config.yaml
tie_word_embeddings: true
init_std_up: 0.0395
max_seq_len: 1024
MLP neurons of a small language model. Each row is named by its layer, matrix (down: output weights) and neuron, and shows model dimensions 0-159. Each number is 128 + 24 x the weight over its row's rms, rounded and kept within 0 to 255. Numbers have three digits each. A neuron's up and down rows have the sign that makes its largest values positive.
Before each neuron's rows, "fires before" lists the tokens most often just after its 100 highest values on Wikipedia text that the model never trained on. A number after a token or word is its count.

fires before: "ed" 15, "port" 12, "ation" 11, "e" 8, " of" 6, "ing" 6
L6.down145:166141165107109120135155111134125111111088108155144120113107121098123130124187139136112100155109135157137098124136155145138143166092106135113124065139126136132084143145117117151134108125170163102138130096056165130126148092145116119144144101135101132118151119143128103127134131144138129146112100146137121122165157141116105146104110175112102143087157149128135126142149095144165161189095088106125128104160149085108103102128152115137074172150095131125175148127124083123096117139114159

fires before: "act" 18, "in" 7, "im" 7, "ime" 6, "ess" 6, "is" 6
L5.down217:118121084144150147112110138087126124143139116108106139171110138150124123143109110101189182120119181098122162112110148142115134122101118099126122164185133116123136115130086106139158151113147116129145143112115102117164092170105127175160155167156099108127137174131122139159146128091117142171141131119126081178099141140121117171086131058128139113124148088132158084127106153116131137099154114086125093128113146144138149108161134145126097133144140134143136151115141151161106117107107113

fires before: "un" 22, "and" 22, "it" 21, "on" 10, "iss" 9
L5.down137:088112145141141125152116140153192129153090133133131144116143123121148101155092126141108153132107173102107114152106205114107134136115136118135143101109060151153079092144161141108111130174138127110129083189162137125163102093132138145135121114134126132131151128166138114140111128140131096149158118154133135107092091124139121121192133121149108133159163178129101161132143137126132132097123110113131157156134151184118123122148159141105083160131096094109143154146106128117122127134113106

fires before: "y" 13, "f" 13, "fer" 11, "th" 10, "orn" 9, "ied" 7
L4.down3:131116133147140112102147147130120107127138122129117132159125122101111110135103076093138120122128119083127158169101126119124142086132152155125132191114111165138107118112130145119100100147117136183133149170134132113140109129143128128130082198119102105140140122132188127163116176144115142130132136093171192120123126136190144115117117113140162147128151127098129122112128137132173090134129137120140140108146124081120152169107109106074146164160174107127151112157160134154122163146095154

fires before: ":" 50, " " 6, " |" 6, "." 4
L10.down269:141086150128097142151154132112122138110095117142125126130145143117156130135130133145145119109183109088146115164133121156074159139139136144164119123151139104122134108108155170102106110129125100168122124137106127150102130112118121114108092112084067146129167110148131159129090168135103096087097188119141141152133076118100093185136120091128079123071107101097091095143129121127139157123073123146132156138108140155152119141144133140135106097100117113140155143137167091115132133112132135

fires before: "d" 21, "v" 19, "m" 8, "ack" 6, "p" 5, "j" 4
L10.down417:119116126122187144131117120116132103127116136135130130169074147113142113133143111112121114122143120124146149104144097150148106129079112072133128152120113155105131121130140147122141075144142137109188137084128102138129132133096105131123113132147104130139112107152140094126128124119124140145172157081126131176124122123084093133121133142127153165066104127158138074118127144163140117161102119164093113130117143124093147121107075149133131201161090122175082144119142108119147070150127119

fires before: ":" 19, "ed" 12, " a" 8, " by" 7, " of" 5, " United" 4
L4.down438:095119137161156100135095170126146141093136141113116123116164090144174151109138118118142112113128099107144078154113087124120126117162154125115140181099159137136090092151138115116099128080094097104162118137134140145160106149111126167116140127057110163113121099135106090103126131142144157126107146121095144085127087137124139154110106086137138140132158161150091107128115147130099091155133138143073165119167139167112147137151121132145150142138153092093149110150085126136119118113152133

fires before: "le" 20, "or" 15, "um" 6, "on" 6, "che" 5
L4.down275:105132117095103094121118166134116118135134132102141083111123112137109099139111175123145140104102106150112180167090114129140123069116126113110153106097109107119074093124121159104118157170118094082134104172110098161125142164113129164067105112139136109139126082147094118151135112092151159129184126144091156149143106113118124122154149109117168093125143163112155129136096106150141133110128147122154121160150159143141170128076129080102120127152145145137128126112143127111138114114140113

fires before: " a" 22, " the" 13, " \"" 8, " w" 6, " an" 5
L2.down124:111113155139133109081115124150100102122114169155108076130111095136102048112128149130134187134160169104127106136132144084123124101173116120154185110134138121142156118139130127152077139144128111127158129111123145132059122162126117130143177155121101128095071129144171128082105125105129113139101122137163147144103111125125141158117179128109132114157109124158093125142121117132125118102122129108167095115130140141124143140119097122135135117131171105140137138163144127096134085124156170

fires before: "an" 15, "rough" 10, "ose" 9, "ree" 9, "ough" 9, " War" 9
L6.down124:096119103094126134139142144094129151161131127096128105135121116104183136123111153116172110105128133102110128115138110128123110120131140107107119108137119135102135156167152102107109148105143083162130108179099111149141095111153090125132142070102071159125204116063131105146153123123112109097074136098151102141118133123135148129118119135093148179100106143166150164121124124119121146132116156150156134104102136122149121171095145130114105123111138158121164123088122112152155085097100106

fires before: "ree" 21, "rough" 19, "an" 17, "ough" 10, "ir" 8, "ose" 7
L6.down274:093160096119134144126147080124132152124131104101075130110142080097148145150141140136149166112115139104115117087141159111145117116158146128161140111124118099138118121188099148106090118116165075113118152119091161134088128127157107105109144093115165101142141120129117110127159091126070161123130142153118095135119143098146127152129116091092161111089106116167125161160147126144116152130174091145157114106185122154079126113130153138130123118123121114146165114105122106142169117107109105

fires before: "y" 49, "ical" 16, "ist" 8, "en" 7, "ri" 5
L7.down356:140125129059121155130108124145114128121133099120147124148149160145137147138126153094146146091121129086121152144122116170118166106147142195160161145140123110148141102141141094089158122071103121119099135110151135106138121122111129112110153107172100086131166123112139105174120128121140166146168155107133136087116138146124063136153146132123144120118106105127089130100105090134167159132104131120143149160118113082125094124123073092102134144160135152154108118166097125112165137151114103

fires before: "ork" 24, "ad" 13, "ond" 8, "ar" 5, "ed" 5
L6.down128:101156146129125142178093117123093150098124051134121143093133104114137097138106145149121123139149151190116128116176114130137146131146126101144103130125172137169073190143102121120124145184115140131108113138129122117103103141121134142087093134106076122131116128158121131164143097145126153102119134119139108107177118163124119134138122129137133111118113165144138115135107128108121115144086158131186083108133131083167116136142184163091127138095129124116125150132137107096146128161165147

fires before: "\n" 53, " " 11, " P" 5
L10.down265:099119106149140104156123139090163156140110174120113145114156150126129117133167133123147168155098157127098116127136118121147088086135128149102112117142124139128088137122130131144129107169103118132151138114125110140160126079114114121112137159186163096152132088152128173123105123140100110134099120095126101159147114171123135098143146099083160112125138114122092097123078165099138106092099152119090130083110087127119129122100163138095179138136168112117170133129133096077133082131104116

fires before: "own" 20, " 11" 14, "C" 11, " 9" 10, ")" 10, " " 5
L4.down423:118142159128140122112151121124143130129104103058091122086143106116133090168155140117145124092097115089121164123146158141125102154140121148159129184135124091111114102120132124157120148132106153107125089142143111162120187128101121155103101103178112119116128109083163146105122118088127103126164189118143129150109114123116121153121111134111139145110152106142157106135138144157117121088192129134097172132120129090143101062116147095117149140111135111121165111125147125129144073119130141

fires before: "==" 31, "===" 10, "The" 7, "In" 5
L6.down378:134115113144123147119131122144106149095154124132126126110139080129149108170155113088177124125073130125123131114147139096117131138090128124115090106125091143136114173133139151132096092132108096106162127169136126133143156142097157175099086150129099147139182131107146163125119121129070130068096122115111108122127123142104135127081165157092171139135130134128118125131132125149128114136195163113118081163129141147116084120089125093162136093142131114134163088149146167139122109141137144

fires before: "ed" 15, "iv" 10, "ing" 10, "ence" 9, "ent" 6, "e" 5
L10.down122:133147162126127100117164138076142118133133165100162125196122112121153155147110125106122071111140120137134169119108117136097151161137118112130106111150176098156125134141162154187154138080154094145100155094108109160134141154148113158116107139177117153124172138076147129145120134116112122152135093147140110071137115142100095109137132131161096142150115111103176147142130142132115117112101142134127113106139104107115156113151115116119119178109114130126134165136079154105083113136145156

fires before: "ing" 30, "ed" 10, "e" 6, "I" 5, "," 4
L5.down261:138129137147109122209163114121111098140114122130136107159149121116123135124116169154141146112077091052151109095127133134136152129115134120143148172129119169102120151144153092095146097113173113121113170151150149126131149128110134137113123115104170195111144135147112102090131149134134144136143144191112112119106101103132114120165115104080104141135105097128098128139165131121147109117165122129166154107107092185136124143090120147128128116173139142170121113136147123105131145131108106

fires before: " |" 30, "ot" 12, "–" 8, ":" 7, "ime" 5, "." 4
L10.down102:131186130152130126163104116113112120063133172112068131106111091139139086094109141120158140112128119083092116163100138113117117139097131109099125098156106080142156159146130159111117130165126167157109136159105123136132112115116146110167092085101121117136101137121141073096138144154137103111131127122126156132133115150149134104120112128134110136096127159121175097114115107163154125087124186156123135105131134133107155151144132122158121153098106159128150131104105164173134109106076138

fires before: "le" 23, "or" 18, "lect" 9, "our" 8, "um" 6
L5.down437:069121116109128134104130131118150169142133119135106128133080156123117101124142130117149152144117152117138186150127138106169138131134116136122122125098080134144096081141098098103113110207160094137156108138142156125147082154099135112108098129114135140114109134142128095108134102168165174132148153108132129133135097129115102133132159115148139123135145145111182127092148126114083140151109106143143083135105144117110139159082143121127132181149163157072103084115122113113115154167137097

fires before: " a" 26, "ce" 9, " an" 7, "m" 7, "v" 6
L10.down407:183107117121183124126103167133135104165160074135109111106094096119151121186117100077126137118126121099160145142152113136084126120119153116178109105154115124112140153106137143100134122144094128112134135134152126145133164133105092153137168131116096115115127119131130128141132106135137116114141150182143136163134145145125158113138156145112173114138142105112107147135066138135153131150122131075110151147124140162122134114135160179096128129138094104145139067159171144138141091157073130

fires before: "un" 19, "it" 19, "and" 19, "iss" 8, "od" 7, "on" 7
L5.down333:100170157175139105146118103123136132101090130142148141098171105132139131132096123121115106132136126137122160141138204144124156127097145127178140125140148110108122133127134145089108123140179134116114123187141138094105080165124114099100149102135138113140150118154132119130193154116122074156106109156157120098101134110103152116160119102132116112130114176116118170129141189119157144150117107161048140131157111151139140128135133138100102120128130117110124101110156115124125093120126161

fires before: "\n" 58, " is" 9
L10.down81:136135141164148108125151113114108115149146128138120132124139092137150154113119117136069083081154155157126127089128158150124083175175139127126094136096146112130138153092141103141146109104127159169144091129081112114110120093100145164136105141126076139107143161065138139095143139105132147129136123153105102138163167090143146135122142129140119123126102170122146158126135113142111137133102119152139093126123167118130140191123147126142145168089113138119129177086112124106127087155077130

fires before: "ive" 14, "ed" 14, "a" 13, "ions" 8, "al" 7
L5.down368:147096139109142130151171132170135109106097105137148132114143129148139172144151121141128097180106142135137097124129136132161124168111095142129164116142143124143200126142117135133153112163159157134116118112109109119105108119157159135084134157090097123166150117122107151064134140121088112134099155123119145151124145128123135119135128162140143088074138145137082117134127097136160122107117148143098096085177139124125096160185097117117111158140125129095104148154156084124113076121160138

fires before: "ch" 21, "c" 14, "ce" 12, "k" 8, "g" 6
L10.down41:102095164115156122102127121105138121203149072176129144126127141155123111122109105127172094077158153115059150117158140124121104146135076121126137100141131150129099180153106130134135117103150112145094090141143123112118115122138126092130112080133116115149139141134095156108142147115104120111121134145137156126154117110075132120151151131104114078089088078132141148111151138125123127127123120101133132160118124105154175142146152135150129182102147161154121088137113129140091095113141140

fires before: "ic" 30, "ice" 25, "ed" 21, "ing" 4
L6.down418:142071123130149192107152159175138106118125151098119129124120101140108153088168141118147102122109121097129128094151173140157114129136118138109131141162154124102160129130143144088086123150181163144133091144141154128119111106125087145116098135132139144106145095110112105129114148115162121134133147138105127089089094149128155123141145165101118164160110163118134186101115121120152120122095109129153168098132083147124098119143140159120113136085109140118144132107184074096122171136132146

fires before: "\n" 49, "ions" 8, "s" 4, "ther" 4, "her" 4, "ne" 4
L7.down3:169087111108127145102166116069117126152113147101141114105135153125112182134135136100113125128121121146141146159110095133120090129128119169133120113071152103143150159150155095095076149137126161115128152158124131140079128139098143157144149137064176125118102101135155134084123104124167097154123128154128151112129105112134106181142130103153150159142100132058136135102129090138151181144093093105121100147103103148118132133123115135139145140109113140086133124140128103116132139102149130

fires before: "ased" 18, "g" 13, "ced" 13, "ter" 10, "ase" 6, "c" 6
L6.down359:154162157153122170118151150129101094158133183134101115115130119122103160120116131138143072112127122108153151135172173112122107103127146149138140102127160122138104120145119123136102105150111111135119112152102148138099122137138142142133153150165099136160144159138146101121103116099095185101106172106135122098106119120103141143134168138134135091137122148124180185119178148166096119123132169113124122152153123124074148127155163149132123101179154135105152121105156127178133157106102178

fires before: "ct" 30, "ction" 28, "ce" 5, "it" 4, "g" 4
L7.down398:115161114127163111181150162090164125119147119143151122133109176095122131124145152137118118125156156098128126098144165105132134119115120103116122155128156167147088104131105118159111122138084154140141138138127149088144119158136133081142130070125133105151134107181119137093088146099115159136139171130131111126119106153113158123071111076077127111097134161132147151118138154104137072120125147121187153131141162127142093157158139125116105152103190151121115125113134113109150112112144138

fires before: "-" 14, "ach" 11, "19" 11, "ord" 8, "ac" 5, "le" 5
L5.down133:168120117123127110152072123128133093119151162156136131156142096126135161120110159145113139175076125121145102107159143128141132116176137089169092145150111136136098126123144122116119129156148106154176124111124145176111151145110162131068129091147103164160135139136122135136152107123146139076104122158150150124134099116108088120141095152136154103110143103121111132117115168153089135118128140141147124115061174130152156082106129134168121146133145178144134119148158134075108129140152119

fires before: "ad" 13, "ar" 12, "ild" 11, "air" 8, "ie" 6, "ang" 6
L4.down174:113143131079091111103132144132176108095173163112099113205126147153156127165148120136135153172120119093159149112117134128138137120124154082126092094114121144149128142125166118118155151151130096118138093135103106123128119125165127129155138126159111115124130098120137123111101123107108144101122130088117088095075120095146115135141092076156133121104111085133095158136139145154082175172142124102119148091153124165129104159123109134119149105169137118149129120146106164151095102133129099

fires before: "k" 20, "cess" 19, "ce" 10, "ction" 10, "ct" 8
L6.down193:145106147112148136115153090107127166147156073122115161147129099093105142136128140131106090179057136127131110104130096078120134094154122103148138138121109126106141120116124099164179137143118143160156120188125158112079143156125122153092135100114124168114104136135120129151098157105144142111137161122115150120116141134150103124099136117095121110124103131107118089117167135149129106115104104115120114119141132118155177121083167151154097123101182181174142123122103136115118148098157129

fires before: "ment" 17, "s" 11, "in" 11, "ed" 9, " (" 5
L10.down328:125151126126165112146089155150105123132111137136098106157145155156130126153131082140140122127069151131160143136147146147135122116104078145135151122112116140121125170094130143146174184127101097113114083143191146114163123131129151140112137136157142118164158139117097114069147116156073129141103144098170109135115126125118156179144101135140108061151120148111152110149117119127127141100114150088088081117096141078124141124143122102107101161112142144119156108126162135129116150127128147

fires before: "ident" 32, "c" 10, "id" 6, "ear" 6, "ult" 6
L6.down270:128111139123137114113117108131118128135101144151112083149134127131089108116132164133095118139125158105091114108111125106136154121112099126105121173128165108140129151137128093099138122104117105136139104143103108140131161145116095086127142147162082123145131201121111118117164152146100154064161147175158147104118156156166112093122159104147123119159088090143072153123147155135099152114121118160129124070117164120100131190126137134153149146099146128145143105143160103118131162149122086

fires before: "\n" 52, " United" 5
L4.down260:077119158123091136147129132078153103117110147145106127142140144102136127086177127087137115139114155134100132119107118150114119121127093130128086148118112141122123179118181093138164126107124133130141143110141135139094158162139118131130111140116123155132128125130132085128065120151163134072122155129166176104181121074128158145160143102089100133150134121113099108093118124129099117186122086109104158084098127133108107120113086147152089121115139122149137117113137145144154134171147098

fires before: " is" 19, " was" 14, " also" 6, " has" 5, " w" 5, " l" 4
L10.down366:101118115114118147078132161120172131104105125115135094119126163154111147097147079153108134134159128138101119100142132123131175099143124176143135105081179083104180111149136144136118120113099126153139135128108089118113118147145170125108103111112090112124145137136137123123139129126132130123097141147141112114145111106088121102138125120089139118155121144150088149110102114095125159128152152154118116145073128066131130183123092096132114152109118124174165162136129116116152072088116072

fires before: "ident" 29, "um" 14, " he" 11, " the" 5, "c" 5, "." 4
L5.down372:100153105121136157128162123138130079132126103147121137162109099140101101123106156132136135117127129140177103114106134124140075175102070110119146101113158127136107125145127082076150119100137130135149143162074129110176074128117091110121117134154098152142180169142168126151121112117087123113110133113134169123120122174104128147121132091130147123093098124152112146122122142134154142119132116142199111149108140137172098119134141115114142126151170084167118171129099111145103125125137150

fires before: " of" 24, " " 17, "ic" 7, "y" 7, "s" 5, "ime" 5
L10.down285:156118104112155105081160153116103167131139169125146116099163107154100107132149123153148152090159181146097125116159091131165164081173115127143163147138100144130122121132128195096109124105150115133093124119137148104115130101127150161117130104118112111117162139080095133136175133133127125159103119110115086123106144105103127121167133118110148116124125105140102106142150170101147112091141182145128132118132168111138188128156116103146118136147160151128127158162133129072139131126140107

fires before: "\n" 57, " 0" 7, " " 5
L7.down362:134126138154101139176154136122137144114115117116091157118107113111121099163112108132123140150194083134157167143130124145111148138126145122152114150148099113158191164187081086079113130089101133114112102135133119110121132125154138147130147142125134143085113121133170133116103142090196135134111151121117117154152106124141104123146096124113164123141165148103085099147134133127138140114159116154094129148127129075148130122137173140132149118190125126114170169125141101094143139105152138

fires before: "un" 25, "and" 22, "it" 22, "on" 13, "iss" 11
L10.down177:086153155144122077150124135137151128103128141118140074147146159135113116143100113125134099119108168105115136178142158101131150144127126110141125158149121059111099125153149159101106149160127127102072161089158116123144125124109104133157134100144121115130140152140121134159126139143142118164141114186157085088132140114129151133135156106149096095153155160125107144140136148104158111116114133106163165135152098099070164126131114090111097089160123107115131151143153147120169073147127128

fires before: "ce" 12, "v" 11, "m" 10, "pl" 8, "f" 7, "qu" 7
L4.down54:078123137173171157154124137083175107142106150079158086132126146134084140130126105130151138109101111098150168167120128122112174150126123090130118093154141153105129105112141159131139099144094130178141131137097133149117137160148130137146140100167132190108100130102143113144103153132137119165127098117163116152147120131152128086116119145167131178154111145104113117154086156131163114111144114097097100155125126109123156117160168113137142121169115110136120130145113169110158124140098089

fires before: "c" 14, "ced" 13, "ter" 10, "g" 10, "is" 5
L6.down36:108142110133111152108108155153141094147122128153127136150113140146121153099161156090110101073176091125110154130134105086141134135174156115130092105158145101140061107164136136150136150105150126149114131108144133114101137122155137150139158158186119097106120137124139102153083129165114152107159112147126174106148128116104103144130106097123135089098107123158171114185146124136116122108113143101173158116136148126140156129112110101125123168161127132107159130139167114166151086135110171

fires before: "and" 15, "it" 14, "un" 14, "v" 9, "du" 5, "duc" 5
L5.down305:113110106155101178106108094186117144143084125174179124152132150102128103126164134151097129120154140148083104144159170104128130123136124128173181144154070172095086130113147147143128143143149116135133104154154142140160110098135139086121147141137101165141146144140118101107093154161144171128125150108137157095077105133113154124180131106120123130138118142102141117138155129120152108122129131160130145143127168161146107108126127132131134174162086137115128132157141127092154110108096129

fires before: "ar" 19, "ild" 14, "air" 8, "ang" 7, "an" 7
L5.down331:080091119110151130143127103099165113140145165143142104170139110132176158145125094136116130138115131108136138126112150140169126102105147100098131148149141116166108181087166131154126130116143123128122172145105120149140134123125115122150133156122102131140180106122143140127081123102066176110110117153142077101086149125131139147127111124116126145087134092106111136154127112167080193126143132108123138134123110136168122148125119158129139102159120127146190152133137151147081138156075108

fires before: " |" 44, "," 14, "00" 13, ";" 6, "5" 4, "." 4
L6.down417:145158144141141117091137136131114115137134149134134137153126121111112071099155133109111117126148113107089143145139135068155121137121098113105086142128167100127113110171131116125183139146115112171092114170156155108162129146096168105149103153102142125124141123121156152131156112121108133118132121115146181062082118163113098124091138153161124154131073071135139103148111131103128135130105133111128126149108094132102123141119188111156107121149157115128174147154110145156101086122097136

fires before: "ident" 29, " of" 10, "ial" 5, "c" 5, "," 4, "if" 4
L2.down350:151166123100142116148150088129150118154114138103113131112095119102141100116154197107143146091079107102165125118100093101112101132112147110161148100115127132153135141151158104075120128091165119165140108129129099142143161087148135105113138101160151174130105135135138126124173093111147134112121112137110160096124141135126127113111192093130134107110129107142110093121138141115107120091128092143147114087140129173130175182128104130142103146156142117153158158154091101107134130120095097

fires before: "ing" 15, "ork" 14, "ite" 8, "ip" 7, "ar" 5, "at" 4
L4.down245:160125144124126122086139113114083135131121093142112140136095129098124118133111142165093099150123147120100147080142107124145105132171109125099095121127142118116118132102102134123116135136109142116138122139168110138116087167119089145162115086115094161133138153103154105134113070106153157083072164120156115106112165160127176102102091168118104166136157154158164146108118113112144100136142151145162092117132122173116106155092135148182119095161104141151093138108112118130149105138141144

fires before: "c" 20, "ce" 19, "k" 12, "io" 5, " |" 4, "g" 4
L7.down286:170103112126134112122133082130170100142150124156125153148129110117130181147109136180158111112150141115156145107126110147143115101124102104121155155116151123093115129127141114105141107098134097127190147126121137131121101113121104120124184118072132114109138122152090096092108149104117170120146152144090127145123141099097144132098132087141120133121120113064105147114166152176117138115149097109131116147126139139184115140145131124101137174118122148146138150124115152096100075091192157

fires before: "rough" 18, "an" 16, "ree" 10, "ose" 7, "ough" 6, "ans" 5
L6.down236:139163113124134180171108116113124073144137106135154123152124098163151123075128119087105138125181101123140176116166082147159127147186122162138167154095130139122102134123092161142129120116139105135107128079120134144104113143157147091096134102112139160118123163158086136112131132111140159116104158106146134101102121112189087132171108130124115091106132120154120132136109128134146103161076097128137149124140129120110141131105111113112123157119132128149120118096113098163122117071134160

fires before: "ts" 15, "ced" 12, "ter" 11, "g" 10, "c" 5, " S" 5
L5.down96:125128135156126120146103104141069127141084126120138112102138142164104095112159090127127089087187120088113128143125130108113154148152107108164149095132137178131090072141181125150131159113135136119119129124110125112132083101107110146134155156157129132123132117117143103106127113133095127159109159121136137112165157148088156141116148112132118095166100136144105132146159089141123139131155181072125149165142140116157144129151160163153081127145152127114150140136181162149124170133136136

fires before: "ame" 12, "u" 11, "ames" 10, "o" 6, "overn" 6, "et" 5
L4.down239:110138133112127140127153184126145134128123088118135124115127107126148149172166127091124134101089161155154085150109112089148095109139139114134095098139153121163116110126141137135118107097099090115121136110095146162147125134162148133141148186181141153107093153121138139128096126117138153176164135116112147157089158133128107106144129089108132069149158146123096129119112147136107103152127163120195134142139134120132106137143195120137172145113098100160156107175161142133133100115138122

fires before: "\n" 53, "==" 20, "In" 5, "D" 4
L7.down407:121133153132113107116129103171138177084122161109142153100109129111141150120117152119154162141101128171106128119117161115129140144156087130098108120138161079125147106135125099078096128109139098133152125128163159104136134097090088125102124099108154137173138137144135137146116128127083149126120160181128138172100106148118126165121113177119132135170171161109124091147118161150108106115111166119144153109134138150142104083133136117119072127149109082150134108135152083152114150159123086

fires before: "r" 16, "at" 11, "ri" 9, "ate" 8, "art" 7, "and" 7
L5.down402:107077138136123128132137100127158076126159135097127099181128126130146120143116133131135140131152129133178128123167125152135109108114111141106145163083157103133118127116210152141100130156127120130135147095123126124124107148126151116120168139114114171151140147129140128121118099168128146130143126122122102110134189143112127118197107152095169103076139140100139150129148151125157176050149141113170121107166132156150120135137164089095134132143113147130131134142120171128102085123115137

fires before: "v" 20, "duc" 12, "gr" 10, "cess" 8, "du" 8
L4.down78:117145139143143073128140068116122140108108159139156105172115151142140128161171120122108126135118145167105116109140169095119119114156121100171156101136104131079105144134157146143151145172152087128130189065097120123112113134142110110090084098151075107156155130143128090082101132102117157100113132142137139122109130081141143134126122111156135145104111141114112117160139144150131121127114111128102117149103107123168133127076105126162156167134092175116154114139115116133152100118125119

fires before: "ic" 26, "ice" 15, "er" 5, "t" 5
L7.down436:121100135110134177132106147111110106135137129136107120160093125152146111101167112125128102128132108120136148123150184147141155126156121155102132131132138131127109130166120138108136103150199160123102135142120185112126105116120113124111113136152131133146186113103122095120104083110154085114132115145122127105112110134126122171160144111108090137174135157131114178112105114160192155095113130072145165116145117105110171088128153136108133110132159167115147075105122097117135129169131173

fires before: "==" 16, "fter" 13, "s" 11, "===" 6, "The" 6, "cc" 5
L7.down245:130097154179131145163155129136141104128095130124124129123127109138077093168135144124139147113128119132126142147165146159130128104127142131091128091153083150149133168130143107156091130117158088101161144138162133158107159127060105129132116150148115110112132088103103111130145166140112149065111141108108156165124131146144164088090148146158151075190124122110113113104132102138132118152096100125117112119144137134103154104135099139139143098116155125134094095136152126144080183103135114

fires before: "cess" 20, "k" 17, "ce" 11, "as" 8, "ation" 7
L4.down389:123120140107140117129152110124143150093170139127094121105122135131116099108142126149125074150029144132115123110130133095126113078122131152124135095107145106146132114152159107132140091151138111125158106221151132132117146130130113107101151075090129143149137109120105140146142155148115167121140134119160110123143124177141113124121150154143134130124073114147133095132173134139111137116113144106139091136094140125119152134115195140162133138117111110151174131164115146138161083085125116

fires before: "20" 30, "19" 13, "," 12, "00" 10, "-" 5
L5.down280:142117111161087106101109134112029120099109136117118151154165131139088125115122094141124120135105146120098174116144120157142132133161116175167094139099128131117124106104145136126161116127103138127111146139101161116119133158075103144091128093129173153145139156141097130164118131108159086126129095148124119098114140121140085105110143187163188155158148090145136117115154128116099123120121098123139107136125132101161154137117143130160145134127141128159106164154076109135153119111110116

fires before: "urn" 22, "ain" 19, "r" 10, "ir" 9, "in" 6
L5.down41:098129158130128134144161184128159122156153083121124121111133094077115149119096105105154146159131112102134110158115127134127112134123135142134124141099121102124159159121143154144104108149095149172137115086132121139117153117111100088124111143133109183131109152153149095118195127131096100134153152176113093189135154140130118146140127088115119102117101127087099095146059101146086157120112151137162115093135130127149124112154140129135131102139130148125104115080097120163119089124089134

fires before: "act" 12, "t" 11, "m" 10, "is" 8, "r" 6, "in" 5
L2.down322:137147065153161120179144111166090121099080116124129129159161115107125154142157122129155176138164179120118140104127136116120131093167124123128105144152124114120129072167107133149163150117125106111113169191153126105122120123084117133122143135146141095108132160151099159132131129103117118137160140125084168149117147142153117116100121167119137155130169151129140105113137158110148146119157096100153089156101157115117139147131143107105117104170169132120130098086085138156120120111132160

fires before: "\n" 21, "v" 13, "m" 6, "-" 6, "p" 4
L7.down164:114138158189144146143158120162102118110131153124103124089104120165112113085155128161113119132105137134125143078133122153137151091101133099151120144157137089127119112135145133098128119118156090136161096200175100124110124164133117128083150117115137183132139115149121071105159119088132094099150166160121132164143126102099123143178102103133134110122152135105138114088151167130138118078099119148152129108088156118132115147130098145150141158157160121127133123143118084141149126118130144

fires before: "ain" 11, "le" 11, "r" 8, "in" 8, "ack" 8, "ased" 7
L5.down145:113092154145130122117134127141061132156125099076123127133118111147107145110138115102108108135145159142112123104100162173106079120126112119126098089055122106164127125106133150153122102151098161095116095135136123149105095108108156109130140150139118141133127119111156127116148130127081113137099147125140094131169110175157138121100099167118135142152116087136155151138080116157134152114095154169123126143124149136187127085134158120154087106126128121153116152103144165144095184119112130

fires before: " been" 21, " a" 11, " n" 6, " an" 4, " s" 4, " f" 4
L4.down269:128135127104102105166108123094061115113122130162110130186161120131129094128110162132162115112158151096105127143128115128132088169143119152125138170113140114125104147143130134116085126160126167149117061146120107143112119161084120121123141073106119123139134128116134166130118121102134147140113132131141114107107083107100138141131104099157112135149132173112116142110114132168116142119143121098118104107116165115130158177102115148132129132152125163121098124119072155151144035151163127

fires before: "ut" 16, " of" 15, "ess" 9, " for" 6, "ions" 6, "al" 6
L2.down39:094118094109112134166100165176161124092122156180143110116164113117149113148149141118137100104133166112102139146110135109141115131094111134143147107120135126146155157162148097155181113140093113159095120137109149150154146141152119120112109110139102115151146100136114130178123142104074096157118118123113088116115114119141130162136133121171156131148126166061107127087119109146092130150135121172133129151132095148133108169143099111115170153145111128117170169139079098160141157126152111

fires before: "ed" 28, "ing" 17, " in" 5, "i" 5, "s" 4, "." 4
L10.down268:151120109105121128131100099116116134119116135131122127127090117144133180158225124160125117144140118136154142157128169120122135106166132125114171148118104140128127106075114113133117170132124113110163125099138134073142169180128164123133105128148134102146140128066144127129070118162099159148120140120153109081134180121151129140114106174141134140123118138135183141117155119167132171095118124141067139136141120123118159125124136138131122153130126114111127130099130110064124124102157130

fires before: "st" 13, " m" 11, "n" 8, "f" 8, "fer" 6, " S" 5
L5.down320:101149128186146113119120106149157121114162132124146101127097160149160105125152136101150105109101154133131115121117157187118144073164135129069129189081156131108115121119128126154119098111112126174129142076117131118137143167111116149100115099083102116106124104113115131132126202150135153131078119101182122120127135146110143139152144127129112147103114105122163185126106123110120115104140152129114101138157135122144131153121155114124081091100127114111123160169104149123153095118114130

fires before: "ing" 24, "ed" 14, "is" 9, "ach" 7, "e" 7
L10.down61:163150094141135149163151117125121158112101126120158119145099083153107149154083146163124093103098101126201149081159168120122119190131107079125116116148097150081150166110119102108157112127134137119134129163128128127138114143139147129131161109125102165093134121131125154116134162121155119137167143157161154142130144104106135094117122144089116141120172185161133113138100131089132109117142119166146142138130164139155132151128149088128174130114152139112079128157117131125113108125116089

fires before: " of" 14, "it" 14, "and" 9, "un" 7, "ation" 6, "iss" 4
L6.down76:096118141121138118193111138094159112131139105126119134101144145132130076163127104118152134123131153103141119168118145136116101121119132114160144123110120128151143139109147134066164137142118144138131103070161105137121116077105115112093163104134092110141138129125094113125129158135125122112054157123130087153133125120115118145169157158155158122127165119106094115168125160119115167149113124122124130103118104169168085149129127112098113131126125095076118193145153090149140089120100157